Weights of a small transformer language model.
Training: a variant of Muon for these matrices, 848M tokens.
MLP neurons of a small language model. Each row is named by its layer, matrix (gate and up: input weights) and neuron, and shows model dimensions 16-271. Each number is 128 + 24 x the weight over its row's rms, rounded and kept within 0 to 255. Numbers have three digits each. A neuron's up and down rows have the sign that makes its largest values positive.
After each neuron's rows, "fires after" lists the tokens most often just before its 100 highest values on Wikipedia text that the model never trained on. A number after a token or word is its count.

L3.gate724:138141119134108126170096099094123158104165111089128128087158147133146161104148142094093128108130133116147102108141113114145153145108132120127119100149121126157124147125143107118136136090170089158153139104136158202139189122113141115163121111131126091125136129116131136108102110141141125156082092109107099139130109118106095156097138131137104122156128122139109147140123100112110125117115147106129113133134129137094107145101146067064071097142113171115124094102101184167117125137119088190127115099122125152157104139117123102089126149106112087168147103089142133114136122106161128093129108117131109147128129110157108124121102141109128123156145133118117143114124118133122137184152120128137099118109183134124099105126133162097123173131151114136151133146125165166148099104196148
L3.up724:125184121113115134120142132076105131139121125158148108109126141134138141129154190132147090124108118138149131133132141118133159121114103173148107150120123147110154124113100114134142145133152121094135126120105101140151128077109132120119104112136142136140131148075117090164098151080139121074136084093149129171149080117158183173164132146121143101126139118089154131141111109095115148109154146075130110136139169126088151131096131117142110160127119092127182104160073146122111128163085150131096135142095128074106127089106153110123162110104142133134137097120102140139115093120126179140127119109109088166120125115127117119116094099097110179120123157157139166135107157115123147148141117121139153156131084117117147171146129173129094128114082128109150171112104136104104154098126110
fires after: " f" 45, " F" 26, "f" 11, "ult" 9

L2.gate1428:184135117159151113154158139147143116135066167158141152174110116151126113149124134168095114113131099119102084128138118131134159141106171132174072132142086136140150133147148086146140133093137149161100134143174125133105156133148150128104107131113146163119139131116096162116178119118164144146140102179132102128111104117126133137123114146140160134095091118147106120151171154128092111136111116120086079155144143136110172122157115150150138120101082099107146118122149147147122095138130139122176122161125128138132103085128180113118097141134155183111133124151093143110115131156124119149120100156072109149094133131129090142105109117130115094130120131159089113108112112112101129123107123135178119096112101102147125083112078147186120127129135111141163140071113090148107138155088104
L2.up1428:131154119163114129163167150111136132137106144154098124157112107127130120135104155207077135128145091084109111147136131121090139126119123132199095126130126142115141090112148092106096171082140139156121132119165153108143154130148138149122116169098131145098149140062110167125137108107169127122152114172136121134099118122085108157109130137095178114089124151119087126105176116160119111189082113145089110159163116125163174165117074129123131137120130100061144118117124138136207120122120144099130155135127105112131115138111160135125127146108131175164151165185117149147113157124153125126119140150048121152120139113151117141126130152115127119103126121168087114125082105164098132145125139137153115128106113127160103138089136138151113122131126074143144095082095143146128154133119087
fires after: " 200" 24, " 199" 10, " 192" 9, " 202" 7, "–2" 7, " t" 6

L3.gate1463:141167108119170135131146105157152147115072112120109128074157142111152127165139130104156108129127126082159136120116163102109125099163128129139161091168124101109105134136094157122102140124161172128120163117149151173127132092110145086109079125093119078146129148153172139126150141099091135087127160155125135171139137113181110122108101104157108146114153093154106159121128056136121107116087084158126077095095134133170146133156149126134157116151149114113119130114141146112135153156122104148163113152133116121106117160099159149114138093137141094105118142137117171116132157099144104157150120109118078137131120161106141084124158125166119138173117148151121173152186154120182119105111146109145139155154128083127112155117108127096136113105142106135139083088153086136106144114133091
L3.up1463:158149110138188147098122125200074117114139177136126114102145117118114096152142162111093113161159150105161189116098104128100147108139157163109120140130112141115110156152128116124109156128146099105126174134100121161121146143141145132104100103115149070127107111163134156110114143117110081130086088109174129142163123126160119111160101118125130128111103137129149143179132151095121092116106121112058159110111125076157171147158155129120113172118141086123109081127115119098086183117100135099117124124093141152146116109127128137094108177141128088119131113096159129109103129127111143116142100117165106142130157119129135097159130158114130134161117168169126145097142144120135152114159090115125148135132183115101117102124114171119104098091140107116162127142113083141126131082114149
fires after: "-" 22, " " 12, " (" 7, "/" 5, "le" 5

L2.gate1175:134107140122085138113152134120136192119122152143122089133148132124169146136112111130117106098111160171128173096064097106116156134096105141145103087129113120177152119106131143105136122130132144141156098137107148199089157137087100160123123120111162114125128101127137109104124144127065141135138107188130116138105125127164120101103131083122136172132161141108125175151143181094161096113143112159145151116125134104126110158128123134150124075142150155132147148134123116168083115140131145157171144124124107110105139074134127136174112113130093102159100123134119114109094158119100104138172129124123116118102090154143082128163140109124145084119129145140103176106164137123129186124141077127130155132134108135120165124159104128125101175184077145127171124132122139118144124155136154
L2.up1175:135141133134132120122154128113177098113100112167125138145121132098155121130136105146091118078102159151110146112131109145145126140156116144140136103175125094127153084111144093152053136130124137124124117109129139148129126093114105143099164121152157132158099089109177125142101125108135106092100146159136121176109137099161163089107148086155135186119152160131106158132127127129106138115154119165148132133119143091123116132113148120158149071118150166155168151168137119137117133126125138126180192087134134129108131104100153113138142136135137094147098142155120093114126174135123152137154154136140166097177142077076104131140118157134162096173130138143112146125151117162093127113126127156129168139156110135093136148111095117140144167165110128156100130095107123175133133186136112
fires after: "\n" 52, " " 17, "ourt" 5

L2.gate52:098131131145115117118152140087105113134111099153147087136106111085124109132130142120117109127129154131164164142130140180117081106129129135072123114111153110148067140115133102136149139149138055118128149139121114164196098110114113145162131175101117160094143116162113105162105149127100092129141138074078117152137116138122120167127137113132111151123150138082131139156145122134104113114131146131110154159127123102142107105141131116091120158130073137139148117105139141160091086069120127118137121124118140141115160131129125150155113096128112120109149097115109122116164130132089139166122124142148167094118148117129180121151106156122138146153063117096172116155162092094167105123102157150128171124136145118155121123085084113148157077128145117131129097120114081116096183152150116
L2.up52:139117095130143156152090117064122116158137107117174101072098150162125096142131162137141155092102128123120113147143130092111106158133143147091137109165129138128130116121126105131140094098107144107132157137128125111155135137095089123175134158142044146085114122129099132142147114096101116142157118114136082160139138131138091153198150174118160122140159071124129130130144140084118111163148124115157144127120110147139145121113133141131118105121165083165096109112150122110136114135135153132124114128186134120176126110137136125127126113113139152131113138119162102152107128093126144123095153147131102129106169140166097090112181145130171115157142120105122099159145124158121133194169104113130107154130157144138109117096131163116109111105127144095096135105129163094143123135122142
fires after: " s" 47, " acc" 9, " tra" 6, " d" 6, "on" 5

L3.gate1155:168132102121120116127066087092116119078110140142128119100137151141136133138137103091128100127147130099149164143163115122118131103163133179094081118149108101145112124138120140122105150160130139153130151076106160124100113097112127130156118116124138071149119131174118106137153162108076095126129143113126139156160130087146122111122108158137141122094110148154133117143139147097141140110110072123165112097134156127112083155086080117116122130110112128143128113135083129132133116104129128148123126155172087141126112127074105122126079166158104118101115108108155142148090151150154097148122108113088083113143112102126122121138159151167151140139088112160136154143102103119121140112145150132120157157112128116129130135147131125181113135120126157116143153089129137159155140148104120
L3.up1155:142144118151150110106193139119148081091112129163122152094100107113142141132127100169129162149121116108105091074071108133098153144140122130147145153152095119094166131130141118146103152098110100102144152154086116143150143057105133106128119144103143121134092104116137161133119143123121172138119094105121142134119129126156088150183107139109086156085114153147116127139134126099101138116064117160133129119099162095081122097142135124110107120102158135130142086123124144107170123152122120130103107151101128163142133139131142124132122108151118115174107061143131121145184100083102099170091135117092117134150135092130098108111114145165115116084099143154111120109104106124122129123121109150126159128097147131137107173137126110110123118090158132135118149134099126131152102118166118
fires after: " (" 34, " me" 14, "pl" 5, "-" 5, " Be" 4

L5.gate789:136098130125126121108117161099125134131111134123116076119122110109136085144109144142033120138089161153152138118112130102131101144113126116101139114137180139116134106087110139121083132093090110154134116114116098146140110101154125120106113110137145131159154158096095119116133114125112118092136138131123165126110108130119157093154165127130162090179132185095131137111116135150161130154126147119152173116182141129153169135110111127094135164129089104073121100073102163115125107106081138098125126120121124154115110121126154125111163138152129082142137138155165128105112135153113086141116085106130117132068145164120143128100109109088099133145118157126134140078089128138131163097170127119087106122089166149125136131143182164102097089122138117174123133164180132127152124181118099
L5.up789:140121111163137161111129131151096048143144101114151149114145144138143122127120157116144143138083112192155137157111111127122123113131099106139136158138135130131132126072137154167106172140158106128118113138148138149117124139149151100100155132125168141098141143112151166133115094112142115121154138106111142106127152141106117137141123132135128129113141142120131116151154118174064133122160086115185108149159122147144185121110171130103160152111110144141103128135145124134165125137119073121151093131095128089117093095103132113129141106089112093150128117134122116107144107156116152126147120173121140099141148151153119136074120141103130114109137184116128153151140137098155120143143087109104102135096070140137098130148121106111104123116145134104128103150096153148140146166120095
fires after: " in" 22, " New" 11, " W" 7, " of" 6, "est" 5, " D" 4

L3.gate191:145144089133092110130126151124131119132143130142118156140122106097135098101126138143082131107119114127126089161116145151128125120064076119121133103118134141140115117092093148172146143129144118125113119133175180171108171140146150135058129146115116144171117132115141136110133113128119140121120149152153121113152080154133143150127146130144136131134126127130143169145146131131165128139119150106170154141139141140113172112164120144105104149096140135144129127124133155116157148072131098126143098116113111160139114106107142079118129123139086141130187137116131147139104148114092142107136112148098143131136141155158118132161095080150178135089118159115102113120135093135105127111110142101137063088130122118140115128099157104172142121132138061149103186109115135084129140174126102
L3.up191:126146101136140153095101197133136128150105122166122138120102116129138146090139146148079116114131096153121091117120110143138140121056109137127132108142128147130077098096082137104136156116129143124089173135166152129146130134164143143103124146157104156156100112107135135135176114121131135099129158153157156125138093104124169186145143161142103137116134156145146151138159111107124171152129118158170159122127116105092175127171140129094084120110144121136177102122127145121167136137109116136167107155125119143146102115112126098110118101098108161124132130127109121157125140085127142095130103150097096157130125137145132134152107111147135145112086147134103128145150135143103129149090136127127094136106121133135129148140148109159140142119138134141164150125093121122101132129088108
fires after: " (201" 16, "00" 14, " 200" 14, " (200" 9, "201" 8, " 199" 6

L2.gate1145:133106132124095092149116144089099147187099163154124138092129149128202126132139145137132104104121101131130087151071122119116099185130093107107119159169139149161121108095123153124078151144106133074132095126130141135151075131087149119131113134138098178098126159148137132090131140118138191121157155131116064113147116128159111118124105145160146124135134134101134126165106070120147144132095127177125134104140098140110137105169065140124115152115127113111109101106150127112090109117097120117105175116175155129100131129159144087155141184171085107157103120095103120141124155096140136120155123159149121106136141123106144134120151189101176123144126113110106086119137108118126116114069114151132146138134090130096139142161163102134142136133119114149162129128139143112117121109184121
L2.up1145:146156146124130105101105149055136119163157119131124154125145134186163135117102154123140114141132117148111121124120116126107123159074099110121121145124117092158126137114133099120100116146077129112146119149077090127137084127090138132085120141141100137093159191152143121121104090147088127106155140131143086119109163179144121114157135125105123070147089163150143109154133136141095172174104131107077124108152126156106120114151113129080106175119131118117117108098109111126134083135157148123118114159109131136075159138133081147142163153127137128158128109151122105121101140132106141137109098122148161065121133138167182111165122120094120093095120102096130106096152153132076155117090132133072123104119059146089154157153140100105175128157158116102107104108171086109105135130161132
fires after: "\n" 54, "O" 8, " O" 6

L3.gate639:163107138141131102082126144138115137154164120116147158092115091147123109170132109128143153137139134154092121139143170154180124115151129083129127114139122092086121056127130125118123141133128157146081151098169138122172083141123117082141124151105124152099092110179121127109085141116132083149065113178113139136136151135102121183148116156181115159117095121120159115122162149129185115121130134134165146141149121142131117131085137154138125166094150169077128131107136151113134103084152109138127132140173091110137145134131126196137065159130165153114121146136137115114137110152109138139116145120132141146078134146148144141119173103133110121149128143106106122116138125148167080125154122159163109114163156178127142136124130137135155114113138120128148149132163125084079134131138168
L3.up639:132164112093140122114132113136134121131143163152139092091094083088133116150115126113108162147122206117134138140087131154126141129107137162077120138132105088135125129153104130123147149133154155103127136138126125122179103154104143131127122135115114110133086126197078160105123151112114146121055139074118130175172106132149135130171108164136123116166148125164132119122139128144118135131144111103096118168110140090085158150102139103148143105113138115128130147125128157121152142116130127131129138115138111136107104136133112161168144135158162149087163129134149133112162067132142094144130124121121166124139152137118119092152136091115124156099171130130147141163151113173140141123147101138106136160110135157113101120085100127151186138114139098129096174126108132097111113130088149
fires after: " M" 23, " m" 13, "l" 9, "rol" 7, " R" 6, "ass" 4

L2.gate118:141118119109121141126140123124107129100145146138139150144108112125131133143129161126105088135105148136132124146172072147137148116144128142107134155116093138134119092137157165108132125137085162138124139109158097114107110118157146163132107119099140105153169129101136098130127137109151151112105116126118132112112134143134165181122119115112121087138106155124071163096139147120150113103149132091132117129159103135146155138117152117152164118147119073083141115117100107116164042128109140090156087187090176134110113129124156123137130158125139130098127087137157158176072165131109166153117149175118111141098131106153093117059122115121110141124139143151097068104092082107132136170101166124145149097152108124111108130126151171196149157110137134098130104144118185123144127169132140
L2.up118:136086098160129096156075135154162075154126164161104156155104124135147158157141111196093116105119124084144136111128129106120146099161146117160142129147109152117161119141142137130106148132125103153127122114157163121172117083094147141149135166118076131150119113089129095102142100137194131176116132140146145106106143196127110156110121125152092119109090148138122210103170094130144148162113122117122137114119096133164166154191130085136137113125160125147172090150145124122141075166101116150143118163149107119096083081092098116123120119105141125120128103165125167117135104129121140104114120154096110132074144126125129152126131134110099138109141108128124123117148126141106152147100139112139122147126141130098110089112135133131169160157139140134130127090135117131157117145105118
fires after: " 199" 20, " inv" 13, "v" 11, " adv" 6, " 202" 6

L3.gate1184:134108159131069108118082137139067138115137140096124119109075133099130103158093150117098115079151143122104134115112082150128063157117153138148094162144088127139122138119090141140149112116136139044128140156158129126121142137123134135142128120139131107066096147136130091088077109097129132139115136161181132106114121089133113151124110109175143101135129127139132145119151119157136106197144135113156134146126140134142149118127078145119155064146150150129148115128123109120158109141063136170124118100115159134156164107155133138124132109133129057111124143123152118132115108082109110153156096125118126140121073178126126152090126130125134085089119099136150103100104160136141124138133128092148131116136169130086153124099153132116113164130137131104160128132112136099132154144110138
L3.up1184:090114148144142132125095097149123161136155087121148126130118123143172112105087102116144125094156163111141113095150139135116124144121114092133146118104135136104130116154120143160118117156147156123082168130117126149128102154130119145095131140176164142160121144176089136118117100155115109106155138133151128145132129099136113123118123155144105124112131141066128126093141118087122170121158135107122113151133117122171140155120129098099115126151145113121167139116132146075122123115139102113143101102116144103149152139112119152118105141130110129108124131144151102173126092139097112151127125137133143131150126124104136121126105132145122098159083128102115114164143138143101160077118146097132131103140110127081129134177096146135146123092116144169119135092102097193142131096084117
fires after: "\n" 100

L5.gate1203:135150078138119130140164126085148105089169106148153150117120110078161088099117105089138124120108145127123176137126129121116135139135142142113097118093137113135167157104127151123126161141129143112106135092127115153145127112144108078160121080138112120089091124109155154113115092125084075171101117140117154120122147129116150089145101133162134103119134121133148146129059159163140136088118118115147130128120100097084128117137129105155115103150092104142176148132074148097120157140129140162146124119135083146103179134122164150119129132157110099171122086097162113119110088133085109140141109148124133099171138117126101120142139141112139124118119111131137124100152105060131112130147116158175165139129083090127093169134117060104092131133129124128169125120136084099139108153137185
L5.up1203:166124143140135122129132124125108148145136133120119091130107115109083148111131179177136065133097145131121111145112120172150063127104114110167090156112123116096092159091113129076163165123105126165097154123124154174095105088110110106110135119130121078101151151155163115151169141143142171118134151091128134163161153163121113110132098147137147082149162094111124140153088119122100125125101088159122137153118149158125133155152103114140121119113129126120165131141143144130104120170094133143143110122094139132131135120148121168135095134136142123121073143130144139112098113147163174128144139101120140168128152147151145127141110102114101153098128122167134113076141143136147128133165099146145143136142159131153131119127124163131119137152145111097162119169161143092173145150138124
fires after: " (" 17, " /" 16, "." 6, ":" 6, " Christ" 5

L2.gate1059:137057109078153101157141144104095136145139127131148150112118055136141115123110152099132125118106133132146131144102144133170155165172092104093156097136129149157128188105093093119133134181117059126143098126150172164091119120106176101126133115147101166083133141133136148130098144136140137111131140118098118124130082124112134162082092153121061096117136113131128151122130107132094120119161132121131119114108167138115113111154098089124132102156112108146111105103112126149123105150139142150128105112162144116121148091136079093119134101079150123146125135149171140120113115115149109140154131136126172103105126121156093169103174095150133105154172143123159107104150123085113101125116153125123142152133099190124141144098107154093121163136135107108162142105171117081171196135146121
L2.up1059:130126167082143154154153159093169126126068103122141071127097160136101122109093140118137132109121125099142144143113154105153085126135090159116153096100139102119109122137128115116116112105128145099095151137119118115125140112122134119170154145102099128137130099133131161140125164125181127127138119135088135156091133123121076157117117135105178161169171120131075144103111115140133130087121134103134077134154116116136159147165129129096152132136136128149163140124143133113168129092121158100119115080156151111156115133109146125113146078079086129150144157144160160137168133130168107152130106118138145119153149148149120144141147145146117110135130137083158114153116133098117132127127126121111130119107125119163134178105155140089114153093093127159126196098119105115132168134131124
fires after: " s" 24, " ass" 10, " acc" 10, " co" 6, "oci" 5, " for" 4

L2.gate1443:137150092146084097168128115121155128198150093107157131139142107162148086124129151124143093099132104141139133128160138121129155098115141161162139145137142118151128112133110143092093130108138124153092166135136133155075124152088137131138100122117127113158139146118118150100115113137117108148141115170094139107147114152145098135146136129171107129121150092146098122139125133092114122140108142140163117102149104108097162156133120221112128183133114140137129105117108141161108164112091117086158116129150140103123117130126138153138139155107103122132155177132149116121132140144147138143107123142130117114139218135133106116142113150136148137134139108139101082129113132137119133112095132119180128104144089079133050084112127149172174145130110130128134127126125155141097136135155136
L2.up1443:147140130152160113139115116168122136111104123160104146108068120151166141163112135143149106143139144112109130141135100133135115167122118092119128106151142099081152083132132139124125129148143124159167139092127144142117121083159085142129157096139109170089106137169130125131130152129137100105116102101129139100098143124105161130089152084134120098103143117096130103110136126081158099133110135105103095124163128167133144145117110194160171089166108161147134118153115162112129134082087079109131144127146121155149107103107108147143164154100126181145127112132102148162110124137168143147130132131116150142136115116133164146121158148112103109137138132181145126135127109091118097132125169148140174160136142142113182095116145143174117116137103161116137095130141100096134113157111116
fires after: " 202" 31, " 201" 27, " 199" 22, " 200" 8, "00" 5

L2.gate1390:129137151115156124124184091092081089152135126127155109116157160112153095158145126147122148142105120158142135106127124149160150129158087121114113135155105141158090125090152107095109139119127130163095130112153102171172079114125150130146117078114120126170110175092081116143117149115110180104115057162144142112083128143152121132130128154146118088136135179092136119148138147151112123083144102130120138140100109160124130102101145105092176170106124133083133150134125117195138127136118145156145119146156104109108138126156119118154125156136144138112127156160129116092140130157137125159144153140119137146110150136117106135127139127113125148107119116152111160138092151149129184093190085127173155139138068124117147121140074148152142136187138117158107152130120107121177113121161133
L2.up1390:129151162151095137152132136151117098106134079114121121140135181123143123167103158172146156085112106144100136158170135119170140127121146128109122078162126127145130130081133139157176133127149144123124113131124132114119112096094121164111171130138129144122171133090112143122135053158137147100096072123141142119090053166101148102112137138146098107142147169118151150167135102163085120095128121116172135127105128162168169111092129134142135125105149146146142149141114130175129139152112121136152105121114150148125146131110153114141128190135109176136123157140088115073153116184137105113137130119092118118124120121121110133111126088128087189078121124138077104117148122131117166127156107107100092115121120153121153123148146136141125103172142111113098156132103138134135122081170117
fires after: " D" 16, "D" 10, " d" 8, "et" 6, " F" 5, " W" 5

L3.gate1346:157113092154139143107076149152113063160166129126121169169120081144142109111129136174117127112152102163167130120151115115147213111155153096124090116170096101120107134115146150110136145122133118126110126131132144119098117111142128120106130118140167149133109133121073146130103128147146162160152132167148139116137133128147197101091130100117105102099096130120135175159103126146086125115126111121115097132120117111120128149138050104106112100126170114123133176105112124172119143127167147109110127126090128112160114134132145096107108129135109153093086112129131115132105163172081124104169094138152115132154175118132129135102140122132158092156130137092106159151083148135084119137094101127186106104113123112127149175140095134133143154106121136185138132086114133131126103165139118
L3.up1346:138087107092111109133113128094160126161115146151154145134118097114121108170127138127104122131134139172137153100191120119103178071157140115129138141109111146124148114148113120116133113137135142140102167101137153112084150124131113104120120127103133163104121100090128146139120115131107137119114119138127105109137129140108150112067115106118142139091134104129090160131137130146170094148114119124109121078147080135145132142129110135150086103102108122138155141169122142131167135150160159097121103105120164182159066112083105140090143149129127156134137139153126141114136154124100127131152165159151044124142171101098090172110088117137168118084167143094103142206130126163117114106136133130162086147164146142148134121154155089120117196136133112138150149123139124132133108119122109
fires after: " the" 21, " 197" 14, " 199" 10, "|" 7, " 198" 7, " 192" 6

L2.gate600:137148072118082116066117158140178113130121191141150083139132090104135121150151141170076130119133114141136117139149132131121133132154132130121136113102139143084081103099092113162123132150112170114142057170080150156142163148092144131112139132133042128095144116118115109113115137127114153101127154122114142144163111103118138153121161116093147159130121144128177148142135146112080111101150084157104142150088105134123146094156116138150116106125133111162098135132103146126140086121143167174140166151117108157115130107109129114122140148121102119114108143079120140127107105114150125123151117117120130171154129153144103152113108157102128146101123153141157114129146120122129133125142126134114154124155132110122157118129117087135071140086144101136160110133144104112114098120133103
L2.up600:107131116106148121101134162109108130135134158120090126153081089101115107135126125125148164147168131127105144057119125114166127122140146112131100117153129112117126132123119099128154084175129110157141103109144109096115118122180108150118133151107120140124114148073124124137170136149109128105114105162100116119108115101103142125098199101139113105108176135149156121147126137123099118177110106134045124146143121165103148141110101122105119095095112166095100132173098137160180128143122126100162118093133114156132141136113150117088135116118123103104093117154170110117118143151110116094120129111116154174125151112116124162113147117127143105103168119167134141152106074159122116132119165136132171129091128113154108166143143126150136103135119126130126108154125114129110105144135108
fires after: " 201" 14, " 199" 14, " 200" 11, " 198" 5, " 202" 4, " 100" 4

L3.gate1083:142093202111141110124139140059115112120120096117142133124103131118099158183108100131126085158138139105151145128138132137134128130149143202139123098150104139115139127086099093092113092083124109132129144098139138192105137151119133100174107158105131107145149148130107122127111129150137107119091158116099128157104123162148158128110109150160110184082182140157102079133133107127099152127114115159109106135106110090140152120106154128112123142141166159072146142125084107091089116133133100114160103118153122131158128126095130083140106105130140122145136147145157108112079093105133129148157095167143102114138129142143123124129143142121165116155120146124155110115157092103129125109120129129098144115125094150140095114139139165118125152136098090160169135164104097138141159151136155
L3.up1083:143156148156158135135155135114122151127167090120141148131160120092151147173149147108155150088141127102112151150119073109170148100133146150126122113097130119115177121123102106119128137117160117114117140105119151136095147134139124105132106100135119084124126137136122109121102124143099131123119144122116107164181094131150163100114077136175169166081147152136109117160137112101125093145110077136133122156122169120171127160141154129170141097136126170122129102147139169088102102133095117129144120157143126122147104113160115131139144111135119081142112170149123111085071146134122110135149116132109087120142136117157136122131116080152169150118119132146132147106110132163116133111180093146146150134176125138138155126108201176141070112144090152127136073148122121157165100073117161
fires after: "\n" 29, "-" 20, " \"" 13, "/" 10, " (" 8

L3.gate604:135160079112093154151138177074171133147147185092128128118149077164139128150136154120130162140149185110079109116118137144112144143149173104146123127102095153142110093090135117146129101107160113105091127142130132100136131124114144153157130137128133129170088109152109140143110101172101141137121148167122143141131152150103150102132155148116129129110100120129115154143131193115128135143137107156132154139133147131170187113165133122125066135104120168096119147136116178117146175086125122132131141129107127103164144125169120160122105105144152132143141131119114143105140120167115131132150115168106137120115093094113132128151132181166128128106097120113124132164116147126126131121162133140142095084117113126142134175192118174129137125120117141117135206137098132115097135158149080
L3.up604:083125125133110155136159115074112090160125160138132124141127124127147127127135122118103126167118177149115105140130100103133123156130094116136141125153144157154066064134068158130129158111128148141135123128099161146147105111067147172152134098150117132113098120183109134128138098143157155154124150115142097159098123176138148153112096130115106114149115127147118143114152133146118105117099120125108147109100145116117093132125140115170126141149131129105113124125113112103124084117111162130110123112162106137108126157122148156140103185174147138141109099109141151092121115150113137131137111149103169152179101173134148105112164077114124103090145098175124154122182111154114114148128111157104152117134114110119115090176118140152115128173133145111143135139133153151191117161159171
fires after: " h" 23, " In" 16, " m" 15, " M" 14, "H" 7

L3.gate1267:141108117120094093088091147135109112115173124176147115126131147154110132129112164158094187138126125100156110131128122131101157048130120092114158143129067131116144138162137107139143112151091148081121116119136121160106089144098140180125098147115144114130102132122111120125101126134143110105116144178151125073143103175155110146132141138148129165140150118154122118139152123148173142114156141184076132156185120141138118156131157168165113126163187116101086087133146195149181097094139155135148130135137119133104131172114129166115124137111156137132120154154148126148145090113127127158138092159129096125129148121130107107107149149121169147125069124166133127123118134148104148070077128169119165104101135068162138142130157112155103098129139156111111155107133111114123101113181099
L3.up1267:093125140107128133109139116135115139093105113130147132140097160149145114085118118134107140149110168119119125137113116139140173076132139077156140151158123111128081152155102113093091120115084122108141139143113153121125104138126124138134137113107144157139131122142133100136085143104159139203098134147137115142136135162168087132126093114106129116114122119146157159090106091086151137123131089070119106131113154136124094143166099162099133140137126123107112107100106133141120111104179171152124141130107145119111166128098112149143181117093101129130149104153131166130144083086148129117121132120154112088130110137140109113176122133089105075083116110167161109094093157092131148115123142129127136070103120130127108156118121115114144124155119127136143149103151081121130129148142112
fires after: "\n" 97

L2.gate87:076123144099147181150140132092167130118172143137141130120098159117113150125134174120114122170127168137113145115108119139107148126141113117119082130127097103150112112121157126111133112153177139146144078154158151139123147172092136114153182137139091124106130122125148097091124160130133131091126136107146121139093137127138128138112121124106058161175148132084136155136105087131156064109090175119105080137163081087084158123149140132092120102165093138099090104117098166114140137127110125131120117149163139100126131123110103112157111080098077106115141169153104127122144151133132137118110149167117127101141156150162132140160147153140129136100137077102144119132132138118106133121114088160177144099125144068095154128125123115142107120104125135123142136090106117104126109099156121
L2.up87:125143091082148128119084142161131128130160166114138119138107092095133170170164176136116113116082154141138109133093127105119135095131139068116131118127122113181092141129106118166125153135109157115140116149144104123113091101107097110113143134146140144156177115118116122159145077164132132119136100154149095105127126119145147157194150136118133098098125113152073133114140138130098142148124106114172097145136113125078102143141116099098124112113117120110123140195195109153116109142117111112134120129148142074136120103116133142151134119125136168107141137145113175148119135136124139137113152163101061128103115105128137100120111142083145147090124129139131156103119161105120136127134142156134093114138107076109125170097121097131119129130151156122133112135115174129136109104119072
fires after: " f" 22, " mov" 8, " F" 8, "st" 8, " le" 8, " st" 4

L7.gate8:113103107111130159147148126147130108162140150106149134132143160119152122106095151080131167128146108136104139206135196095115186118102110151148132116105103146101128168109110157148125096174159158152117147141130117146093126038118118127076118128137135141172122155169106131104122148188131142174102145102144111119151087141165144119124118110098126107142141102134131108125139159107136095115129139139160110116143132151120111089137118152086140125092179093094154135087145129138140141130153123154113119112086109155072104150110156124116124153134151178132115091087116128102119090118164194139160101139133124139150134141137102140101133168141109141139142081155140135106117180111134104138098141135126154105165151148100085122178122123097169121097120155165118159118088131142123081174143181
L7.up8:157195139160122139133117119090168122119110105178109135095092134147133092133132136088126139121117135110131101132173117069175168111096164099097120120120141182132143095122129127123156121120106097103153130148100137143132129166146122114120130141139123114199184114124149133103120139094158154173171158111116088186158145085130122162111134180123143118122104090138095126133146110103155130126113162101123148130128110124156121163121108153105155116151131155150099091124127154091143099138109116128119144124108172150114109148131130159161144120124124111138128101131154144122120098122075182155142159099144153164149142119138143135123117108078126147117110115131104137106109120101134151160148120070128128130120143109128120119138136098139095117119114115145112109118128132165139158144147124
fires after: " G" 26, "M" 8, " M" 6, "oc" 6, "G" 4

L5.gate1215:093108104129079137120167159107125116127116094157132121142152162124157108130121120121117175114109095122111108087124160111098155141159117125108110143152103141123127118146173138079149118153101153149145108151081131115127130138128115105082141096128123122107125140116137134154105101088112128122134141145142197134123123114156124110122169161099123127119116131139167139140102136123104130088136170099079106143134125079106103208128094142133078157119117140125119118115153134114129129095094111097117168124093124141154139121143137155120158121160099087120112123127123145087109120160144128149123098103115148130086113126097129081127173138117146111091121087133133100092128135147119083119151093139149128147120128148141122125156165138108118142112084125123123165116096143132145091130121151
L5.up1215:093098096127144120124122115120122149090168099097129111137158088127163117093120089109085156120128119119133108148121131155142152109127150095123124133109144085131104175093155102091132125148123102129147142159097121130147095106136132106103154108104110137125081119122155112112123109137104155151102093115140110111131121150104140106110094126120125151146137128102110097097118084181162121065112152042082109132126131125150128134126148131151138152132105131164145106164162098107135096103122118127131108177101148099114113051115092138112108120132088126137126131143154111142078105104121136095160131130156130129115113115141150107115115087136128145101144159131132158123126092056143120112121152135099156135144129124142127095121093143120083098130115132150140151064136153130151117134107123
fires after: "-" 50, "|" 17, " |" 9, "==" 7, "\n" 4

L5.gate1158:168154152156149105126133126102123147125164142101171131139143127088109129089121158140099108129121130113078192090156109127069106180099108144145091140102132170108115136122148155080124163120100121152056134169157148144134142166120122083162104148156116104129110132109132112127126098118102146102126163127159133175108164088175107136113094192129142118132132127096108116121128114128127101108108149124160142137104083146130132173083112135152115118158135125117105130142114139146140154120156149156128185130125139119122098109089136147153070123119111107129121139091103153095124130117107144144136112127126099154167078165128130082154097100138129127107119094153079152138140140144172105171121119100149135099153097102140090075107110126129102085129140088138127152145126113131114100126135152
L5.up1158:158143124099125129105114155089107182155082146118124137112153098130117137131083119127118091140135172090087127115138122143112128127137146169065116146125139091123128144149134145106144158140117147181087106123163078123130126141105105127142120080120142135165086147140140136151085112139132121117145139142136118153124127089118128122117132099147148128122169151098115141129079117106118133134177153104127138130106116165145125155070086122132144138124142110114144106118094136175123139161117131177102165106145153123117140134131151107128118154103124136158086157104133138107127139112124122114124108155144123148132125159151113106103088134151123137116151067177152115112144152101147133077165120119157143108105144116119100110118170110115109121141130145146128124144157133147141123118209125
fires after: "." 37, " |" 14, ":" 9, ";" 5, " -" 4